Part of a small language model's weights.
Size: width 320, MLP 2560 ReLU, vocabulary 19692.
Architecture: LayerNorm before each block, rotary positions, biases, tied embeddings.
Training: 587M tokens, 4479 steps.
MLP neurons of a small language model. Each row is named by its layer, matrix (down: output weights) and neuron, and shows model dimensions 0-159. Each number is 128 + 32 x the weight over its row's rms, rounded and kept within 0 to 255. Numbers have three digits each.
A block is one neuron, or neurons of one layer that tend to fire together. Before each block is what it responds to, as a language model described it from the Wikipedia text at the highest values.

Cause and accompaniment connectives. Multiword prepositions introducing a cause, means or accompanying noun phrase, strongest on "due to the", "owing to its", "because of its", also on "with", "along with", "through", "using".
L13.down278:124110169103151159129117095088078113105131153067158100108081100095146135083072109191153111127103114107169179127117091090120127140182113125116097150132069097076112106121121116124086123149115106152170139129160129081126126054134136164095193157168095216172118119106118164141111129115134149133122085057161190097107080099068156085098074168086140062128122141111124137156113167091114176145093116197140107118140116135219168068134069111110129108151111096102089091158170120127146098142158127
L13.down476:131096115080135155136109108078132125118084185080113186100154158084127078125180116123118154085163165101114133172133129143147165131057182122093112082138067127124076147160168108179140107107140098148141114146120154144106096125110138108068116140167084129182065105112101148136179107126126160117162107148088168248118136152103107170102148160105113119155147085121069092110144164109149132194164163135137084096076110146158057145119104138086151104115096134107126166111111124120150128139184122
L13.down536:102175131142148096171121171123150118120140127137173144179098072108137149120135098131124086129144181128125169134147115136141145131118090168083104156142105092116085103088127147128149144113127119121147114149095130101090144102122197127122101179138097156188126150169138169154148141180060147069140131099139153051197079147053181088124127092101132081098179117128169147109114185123104150181144063146171164147151086128076109064185032093180146118134097125175145105134157136140180124154121148
L13.down634:111172119112125119129153124161159129200107074094118158180142095169145147057146123106143121128161117167102180142127167142087099084145147128122107136085089127067139125102129112201131121134114131112128125103158115138057099130170162117114144132165176170173143104159095071101169145136131149126091159089115137091170099124117132093137137143101185116091085146189069149091177115116071138157132121057152093080203101183132092122145090152138141124122103125095078120141125123112095148109166169
L13.down699:112164028092084149131160103100135098130065078078196149140189086157205175155109105153176118194179087100171124195157119152140111107118132149077112147157113144126104099165145088153111123161120109074088098128090113034124119179149143138113112103186134150064091152121073132170165157120117117094159124121093136183157126156087107078097187170115131098135150160117117129072138166110143152142126141141092123066106118107144112171106114083123107132158115104069134130128107079195122157090162161
L13.down806:187128121147159182136183142085172162120070081071135130114171079099143115074096142108150085112141120096147116157150091119158099103120152145068120140159062113075127102163114157170127155180111099162096156061094161137109144021150160137060176125134113186119057134132129115102169146146054149086135082111132165127144109148116117172115107125087142090085127141103091134143178162098142182102115117128161113105127107152153081112142102097112151114129142136133125080124114180116175018132165190
L13.down1063:132133131141116139106124155137094137138131139108161124156160125130099157110066127205179140082094148052126130094164131135121101087108055118078125107119119140138120145201094174155114111146061125127175128137098139151140134115085173142104158155144115154167141137144111116058140132108103093090138124135134168107186047145125052122094141106122119107081130119155118074121134103059158084131118033136100111083087144120156122168164140148088114139120110126138126147114099139075146127095144145
L13.down2268:115076124161153161147057101113170087133141111071153091176143137143095136132123144125110188097111158147131103168151129132117150162109084122099157133151156131203109166093126085137106050130067110128114144147108128126115154149140122088110153089136101180104113171141166116162083108054129069158146111126117164096131158172136115075120076177120110103139097135146166134142122115113189136127151145108140166135150126141136138159175082104176098140166059120093102140117170142149109090087136161

Head noun ending name. Final head noun completing a multi-word proper name or noun phrase, such as Information System, Railway Historical Society, Impressionism movement, municipal election.
L10.down402:174166087120106091126143083147105058113109091103159125182121100125065103113124096111136186071156182142146120126120091187120114158171116139143080138145099136175138193149097152177150166109108173089103109111112126086122157152108180109116137110073160158062079110105092094146177086167183112179138156166148104152090071136082204174114133190158133073102121130126095140169103097132076196139104114120199114135161104158109094151120096147137144134209081085139144056138174152121134139170154185
L10.down2184:195183108063091096120117074094092076066101125151076147141140075118056141118146092158103156120161159144127162138092096218152142166164171126128119175091135113157122168153076108160165152122102138104093143106111097104152135126112134124068172096101190158082122128143117134118187113125147145121071121190091105157111075156070106155127125169093145069095126133138127160179075142113104180143081138135181138120148084143147154149118110120114123119150109090151145053151108092151156099189129162

End-of-title closing marks. Closing delimiters that end a title or heading, such as the closing quote after song titles in track lists ("Play Fair") and the closing == or === of wiki section headings (==Research==, ==Notable alumni==).
L5.down634:156171116147110169144029153134195090147107117143065132126096132161065069179166145099146153122089131117110118125120073101157121073107153101087144157120124154154184151097143164138111084135091168091143097093127157135123142150097126102130083100124171122104145150104183088156168114139160158123161100097109156173129092097168204156109128131110187121149131096044146102139132163084119084141064190162145087174109118111115145137071158162107099082138147096094155156133152111145070058101113181
L5.down932:091110142130092098187143153185188129096180125145165121113137176145135120176143085143059120066041115085086174135112177090084115144101147096116143115115156100122121104139131095111130096126144133153086163167149183088154114125139125127128137124126191113131092177139162128158066177120123136146108161164088098107125139124154127114161045074085154123117103127136100143161091133125108098116093146176160157121074140089118154103094119126106153117166190165110145184145106092136138141125123147
L5.down1016:175120118170188156087151160155168121105133143107083106143107139125115056178140135108155142081153185108152086172056141117107092110091140127088117170106160195169083122113128140123145169090131136086134112086138144121149165137120132085163172059135166143089124151129146069125172144128143151038119145130147139157096083138123152148112149070174064168176136112132137083159197107104147153158119128106121030164129166136184140066082115083093095083148111057128169122120151075172123130076086144
L5.down2543:093142187164045079173125155172174151089117105104143140120150174167119111110125101174107088121061161138095157101136145115136149132125095087107146159107176118142128134165132112087143066151168129134061147193124150114164094105148110077147151135123173120124096183095197107203098142125137104155107127139117120119085134148134176150184083102106170096109117156123086145136132138137132099107124091162127126140100150103153143099037105160116169140133191168132159120152154021121086125117123145

Prepositions with and by. The prepositions with and by, often plus the, a or a preceding comma, linking a clause to an added detail: lost with 3–1, succeeded by the, a player with a.
L10.down2185:088196162106176183085101145116159182093115179159135104166115107186139185124075162126154128115173125087220112112092079132150135144091090070122065175155120149097155158114159101175091132105097154113078139143131119106141140126179128140101147107149106125122122144108135123109130067122098123105161102099153189110114074142043153100139100162166133171170186124102113113122098188103131206175124170119134096150102082141155159079125101095141097165161135114124136129118180130122121055093195157
L10.down2394:104141161185140099113110163110073085119124119161135054110175116147147112113144134145113099121117121136125160156124120118150141123165106138142122083102069112147066147127146110114107115107160088133121136130114081185150137125168141192077086095120136157145119116112085094114121137051160090103100181114090119147146150147083158125177190113129099114140119132054116077184120117162093108186112168106152152110098146062158190091123092115109016125132119089137129146134168152105146125103150097

Mid-word stem fragments. Word pieces inside longer words whose ending is still to come, often verb stems before -ed/-ing, such as Disc-over-y, occ-up-ied, deliver-ed; also digits in coordinates.
L5.down455:105164163083133141131112076139148136080101113072135123121105060188127131098172163110103089118191151097094115177136164125141147119137121101169050129139119153155139153129103091145083123183168148128118138150132096094090150119079129105064076107134124077165154108142103103086128172152134077192094121173137131161103145147081139128100088159081104195149172145112107114153146104165103130151151196120143117119158118197174110140145143070132095136126112167121102149123166145083144094137122125
L5.down911:106187157120115138133114098156116077124141167074102127090151204111171168158122142161126163112140178170126102129110042191165101100113114145128108142164137091091152099175160090189104124119146171152106140152132136124142105175151113132130135133115127092115121161131086119068124120094183112134131084114144119140115112134086108103167079129183123022140157140117094119128125135084128120187093082113107152175144139158169123112112181142177128093155139105170173164043098118130099117154099058
L5.down1311:074095158132076102191111051212037127143115092052153141122053153075140127149076089098137131126107187113110046127148105105138140121104178141137126062110121142134156093142140154133150214134215097153135134134134105101174138161144109100121142104137183143105155204122146105066138106092149162091107172116089177137147057121114105142173153145159142120128112146110157123097140138093123138157164155072118091107134084126105108134107142170127189140099119108156129152088092102168176176186102162
L5.down1790:098113171132150075200151151135177108157123141116151114087180104167067150118091147099138101095144106155124118132156146128166173106152111156135121067141136165108106148179164090150119113105162145150110035130130136142074125144101090152114116082116113072049107144160101090060118090110179176105127136107166145143154084085108131100066150169150144148131086116095114112135148136102118145157170111096104157119157087149168123123174121103117064142192092084124115128083121131083171126101128165

Word-final completions. Final pieces that finish a multi-token word or name, mostly suffixes like -ation, -ology, -ity, plus closing quotes ending song titles.
L13.down443:146116123137153097120187143171185085147140157165179109166179097120086101129084132138074170177144188114089155133164140166109164121107127089084131178083153131092120157159140149122138101073097072103116119110135107119151148156067098152171093110174137109131142121119104184080063090174122091164142137093155144176151142127052150121172158197164103123095126114136088093123139156079124118190191143095111128108156174175116152130135137134108196111123119132160081154160121163106177188127117140
L13.down755:151134146096139142091135189121140137102087088073153201180158130133116110134121139162113128097108145109186123138136149121121099120133081146182126126138064162127106152142136138144098084105045131184091162127105225151123121118157148121123146125108116095165164097047174167150128095137097195131114053147096056207123130139135178152135084108159188127146084131093152171159192106084108200140107115148110130127104135169090153138074120124135081166090108153093116157083131117135148101163127193
L13.down805:110126071163115138132111100087157114148122122138141134168146058111050109190046128192104143142125170147126169061134072102126115117131154095129100094110137168150137177111172162069102130131134110131095146106129139126120179115051185094152078109150156132116111182087125134093133134134144159120128114098129121142106111138147151124139141115137122136059154121131142115144112112149138070031143180091093147133134182136149070146160090183138115136039092095114105130102144096155128168118125196
L13.down1107:147138124113085135127118189106142051076105138184144062091155127123137125109157161139124215130129152165138098068104076131104095216118097131150121105139122114164167174134108145167142084151118135153115127080107136156130088061146136146085053113107107030085147178100150143093166162156143134179159075106109111244164110099145147143122117172122109102121120147146160133110128162144109121170154143107189111080146098183170163150149144157060122093167142138120104091142094142120138091123132150
L13.down1978:136141097136134165101152088100128172137118069145112115133102177132114114172096130085141142165126131105111147063138128137139073164105145112115113218118123098125154151040108144195224101164051118106121144129078123123159106148142090097096150109098147092082100151088172152161136169163091211154141079159114147164119128159202136152130102211114127177144138111104127194099121151138131144168121122169054126140123123183128160181123143149133113159110140086111097125125105092146119114109186154
L13.down1992:163154164173107159122095132121165087131111089087173111153178106122134162172072113119172097151187182070121188130111125144157108128101084154153115110081096156084092113099081145145044110116100106147158154111119117236099162144141145158089070128143124146175172067102152197093089132158132074118132150104133056160141098083182097194186182112118096120165143118128138098138126077154203137162105188093144086140144193126084145114132154090148132122115106175138078110106093184160159147142123130
L13.down2012:127140107140083155155141127128148096136130121126123128099098093041108136121116135112133134089152156138140137150101169060101091096151153096172099125088049142110150108164131147106121113143064112088135134145099117162120100170131117131190117154152123041160115121059044144125129161188163096116150167064175064182176126105108129126130134125121094128150111155132158134153167154126104143099104151072104157154092132094140088162171115141096117115134179113084140120120139126204118175118150099
L13.down2200:188118117136134150138094182151135124149084116161094130159149139139091041158111079121135136133104155151117131110093118149136120143115152106142135117104127103126160148113162142165105131103127108117115120112155121182143129152159121153151077137133206124112107166086130163146104163134133101143149108082133085154115115189093210157145161124112087066113188135093132090126083076082175169149100163172148169114118136091128144144133129143089126170048139090111147091142100095137108101128135172

Verb-linking function words. Connectors right after a verb or predicate that introduce its complement, mainly infinitive "to" after claimed, appears, seems or threatened, plus "due to", "by" after passives and "resulting in".
L5.down899:165136148110156147061118182088151103133124139152131164108094106106136150135121107130123105115097130110155120233072144175127131136121083154243159124150081166076092166103140136129106109108150124156086129137151081099139098115112099138077157114132179116096196120099085164198106198138145082064120136120103116143112109132100086157169126052140093100105135140109153146131112145047158135084147176164138160172160113071137148113092158203105134139120125074109131111092108093160121142107133118
L5.down1780:143103138088093147113129111113138092117094167090078214122086113097110112115117124154181063143174114152242153129158114153150088137173054159083075112147128128119108115164133122110082161153142130106127138109155105126099129123142136142106110111143129134151185131083164150054173121130097137104084157125147091161178030108161125120109134125075161110110129106207110098099155144118096145140155067163147170134113087095175129150110122189128134174140059102164168155139087157154157101150159124
L5.down1892:093125085154185137106142116141191120115121149089166151153088081103123197096115140117102122077173161096161165180128166167121108184151118201145108084118137102137087137170096151079120156116196092168100130130139102098129146158098104108089160057140118104139165134130090099091097152117130115064164127149125086158164072154187082159113132111111095098081111164150132164126181119048076117159151154084131118124083123156150120142198150150109099167152197118156132119083067170096097143106156139
L5.down2470:106107092157189108131156166033119088087125111069158183164093120140097076145164157099199108066154088134161130090140165169111114157163073190130127110134195124131107117132100178112150133165181139128153162156116163142139117149120085153075154140083130145145132136137096086137179094091108050168050135078179102123160153141142119116072143088131138159123068116145163116102086121089155140130118174118187101119076113103111143160126117168118108149125117111132111110125132146097127110124168118

Token after a name. The token right after a proper name, usually a person's surname, such as possessive 's, was, is, and, his, as in "Lee was traded" or "Parsons's".
L10.down379:116203124188089105101117150100143119127126149158196139036184114107078079110114106085157121100164163149196149099144104152102125195153199108097100113093107152083110150163133132136128125092126138119115091147152099178094118134163116149142144081140140071142148133118109105089119095133103099150116086101092067176086123154115155130164133180177108167160205122086161117166200056158083137150155155130130155120160150152105144089142133150123134111160120097121111116205122124122106088121087142
L10.down2278:106124148153127108088073142097099114099169090148108156174145115141086179161065135085156115157134128103169104133112088122080140113105149115092072152148099128103150166166193132152147099063176128158144145157135130155070122091076132143104134120120107162131134120148077097137111141153144120088168141133095156187054116102131160172117168181112100118116158148079095229101112087177094100138122120121065162157119153107118177110109085118087147101089110140138130127088096112133108091086071066

"As of" dates. Mainly "of" right after "as/As" introducing a date or census ("as of September 2019"); weaker on mid-word pieces like Lor-ic-osaurus, Al-ger-ia, C-ult-ivation.
L13.down176:145147121124173131127166115167126119117109103074117107092137175109082199135082208190071139115159104100172142141125129074139114107126080161149119152102138161167142139072149099129151097148117141057098093144192140114098149092174130132149168158150083096172116091173073147108132120122119204104122123167124153123105123133107159109132136098098087130196162120155160128195144141153126110142126124075099093101098092124148115142114095121186149152137205153098110134152136109122162102191129116
L13.down470:115112156138146121166115096102160083178101108153111141130098101131079121154107143163140139192196121124181164113155167138116145116096143095172158106158092141188158092139144154086136125112138134122075152106081164141213127166094158138119067083208158058123128147153132141087101086172167156130106123172150166103124171145172182119106149123127103143112101113165164125130146080087169136111162195129127101130149140137119121109140090096074160096130126113122198064082084155113095100066135088
L13.down697:132099139186150094118110156151120121179140141177071089123094170148139103087169123087116104112124158103168159087160082093077144096157181157224118087118179119164111069135088143107152116151138084118155098094095115130109157118139175140114164106145183137161195103137181180176131138137093140144124148109200138173161133112118142108116112186160117170112165133107120119127107122168116065137083165130107145146075138128167146144129124038176122057154117147154122140112045096176140131092136125
L13.down1151:170157160140126090133087153087056156131112185173102183150147135113162134176158117153081201172139145114121112101096122129140123173174184100111128073166163178175143124159106114189124131091148112112156112091096103144166188140215121086157081182061147071113119125120180143052111093192103156156095142131132132124177199164164076130126159174075060130129143140087149136124118121084122147144116151158104111101170154134176082084126102145087163104138136145101067075181121167147115150115144136
L13.down1176:107097141077112086121147142094131167108075080179115138147190119128048173136118129143126157137103095148164118140102179061120122127123056115156172201105160153107176178130116061119155136079103098139168144145058128155128150106070095144157162127128148178067179159118091117111136146176160055088146147141094060141161149132158146136124159109114156133116168171164143120128114185108150141108137060113132164125108124165140163150110141122124101185098168153123137102112090102164143108126126130
L13.down1543:155104129139089129171081140146127196161122161067183180119104136113091100168134087072123157101079096096104160192140162081143155122123122131168185097105109066082091127116168157157141147100123122124101095153128099138098042135108125140118113114090189071126159173117105152153096134078108133084108173126144116097107136158149097177200137100158172078129089165101125148117184071131126115122174141109076150143168147126130087147123131155125189164172099174051136110136141140130066120177147095
L13.down1934:150180159113106127214150135144051114072115130126144176169096126120099074173125097102111153112122120110073170172125199100080106178146133112143094143121138108155145117143147155114124110132107113103112097136092124169075139136158103097112187120197112142144132091113142111129103124117099145145124170146038115143100149147091117129159078123113160157158194072119116126151129082127156114117114103132171185131104138133114148097157160126133173145063129163166156129155096088117095173115067062
L13.down2510:148134162121134097097154162082122149125105122117155151118066075109105101064182075195155168121155140160073133152118110083092227161101149102153180118099134125176178161113085171096137151153142098159159123118151141162138143084119095211089184125117151098148156088145132164187131074107166117110065189106099119140168144138121135098124107147151103133175085145096124131159183135168114105057054089105068128173098144082144092144122134124150141128131180127115198165136179098172134142124100095

Possessive markers. Possessive 's after names and nouns, plus possessive pronouns like his, her, my, e.g. Ben's, Devil's Face, Crewe Alexandra's academy.
L13.down257:058144063149110130124117155140113134186088087155128119158121131108161070132125149157086137174119134128194150137105119107100125118131150136053131165144147168163122115216180152137127098160122160096105109130087129174127187143101147138111103143150127116137048116110111098155074162150140128133159126097119077130136082095115130112074139129060159114116146098139134108121134186082110111141171101147201091092115094149140108118103115137144049107143091189094126094201158146136141066101165175
L13.down284:097135089110153115101132145096172169079117099150154085120203197111135123171160150065131187148084138182130044118153137162056138083136179105030092107126123180115127151154074142148158129053112123084117105176151116129127130161116124144127125180106160124149075120089020119136104199133155131139123058117109131213126090134140143117121098185164070113160130151139119134118103131192143182138166082133125117074129136146145132070127125150157129136136118115106194119120165114169148055104099137
L13.down867:064128089087107074070169191044104124142130103108134118128106131137140097141091138079136125092090123176173121109147087158052118167128159101096118157141163217109152146162083152123091139151094106104159093138154137163136139156101130170132073182122133117183054224086111138081111110146095159109130077078093107172113096134081072112133080181179091118107116121120176106099140148140111111143145141129179126116160117116109103090164160120108159127151122101140130123120169092154149066074152094
L13.down922:066107080124134125162172121094130098155161109147087174139128161125178078161145128146117136136084092140079126090133086084094112109153134176067162122102144111097132150141142138062101088141166172115134189090068150159176141137140079151114139108143161137129054135117199147080161128114144121151125147172126162180058110097161158128151096148158130122070133102175115146126101156202111097092140072119119140146171087078110120165152138140113133132160189120182121130039095105107078080172174119
L13.down932:120160123131104094169030166127124154128127111116150070101196148152152151126076053159108133185159154096168112121068177129097092091164145102156190104127090099131082116165113010085150200103118124113085119161128104147130117162110047107176100096095142051128137179119128109158107134108099071151177143071186136141093156096054154127114127114164177089149103155154114121130108172137084139128159137133135049167133127150116119066102162131121104156126142189131125185115146089110131103062122106
L13.down1305:140138178155109133131152139126097100141150147125144158089154122086045137164134109103153080096149127215165135131096113117121131143098160059138132113110102153131138111185135107175124149120121156199095117129097134156117051096120133120139126170088162135171150099134074164137093150123120064127134174131119112127096117050067143149122118145141057110086145129152142125158156157112084149117198145123129178132113132151154130104155114115064077152169113081106153162176150117112126054131111104
L13.down1551:139077148149142099197197080165122122141109165127133213173116132063191177106077083110151132083063096108129123140153116130111077127145131108108111128071094137133131110104153097092114160184152173127123166107072097109137101124166089129149139105112081138130067159082127200126157151140139109143112080117096112123162114123174084139114092108164121142104124096100096176153198145154124147122090093117071105101133078178103181176120151161090157026123103112142124095121149104153097138109163182
L13.down1647:126127147136121131120151142094206138133130182129173131135113195158193093155124204100095125110159151169108148130165099114100133109102105141096080108119092152171132116089086131076056080103117117122195117047145109110109171138148090144149123203120149109187079130118118088181129056159138139102204096096123150099162123161095131112085140133170145099161137187098119142141143103169059154159113053061143103123144133148142131127136150164103145105164141087088084082168122117172106099152088184

Creative occupation nouns. Agent nouns naming a person's role, mostly creative or artistic, such as artist, painter, screenwriter, poet, or -ologist, often ending credit lists.
L5.down63:200040120100128189141063151115146110125106186080113122150090164128102084081135069125099139135146088152145073164071107108126115151109146153135180177179166115122086132156113113157124128100124160157110112067141099074117162084085151087137125133155107143155159176150126098093155113104168164128110116150073149093032128159093116151142208102113155083126219145125141102142197128114099130118096087087113150166090103146154134123130154147170102126120142087110145083090119091113171167147151159
L5.down407:137104163145138116084082110064176111154109154112163134088134078132110078129103149168158120107166106105135104081165106083098145147188128143145129079098130122136174065103123147128129131143051146060155138138135176087169147087144128130101116105089148137122062147153142146126183095094106057163162154071136118120126148129115097131076147136137190134179205120208116092154189138109095104119148094109136162123106183089136100152142082125053112147143053110122160044179103123143148171110158105
L5.down757:178125153105091180132093174143133148142124167137160114075114136115078080189129146143151156135162168104126077179100046168138138113113118192098130136134075155131142099105102091156097124185163117135133130118118161187139064117150128133098092118130125121127141207215130141132157098128142156119100071111114057148125120142142115163110163147096158067167214157146131122113097132079103124117116123080122157154106095149103136138071091164097107066133128118120149091157175131164113097114119150
L5.down1359:158091112103110213138100164121173069095107110118169107123130117178105076100122126088123106124183087124136113154110105142180139130097169116089191195117178079179042143135124125062112165151124180088143109111150106118101114122111135108102155157118132072131134099148084122168134072069166157103081118143109175106072089153133150094142160113119116167148157125184109119147165103145121154102122103119070102112090085102100151095126096142169134099147142136104142077054097070177098134161083134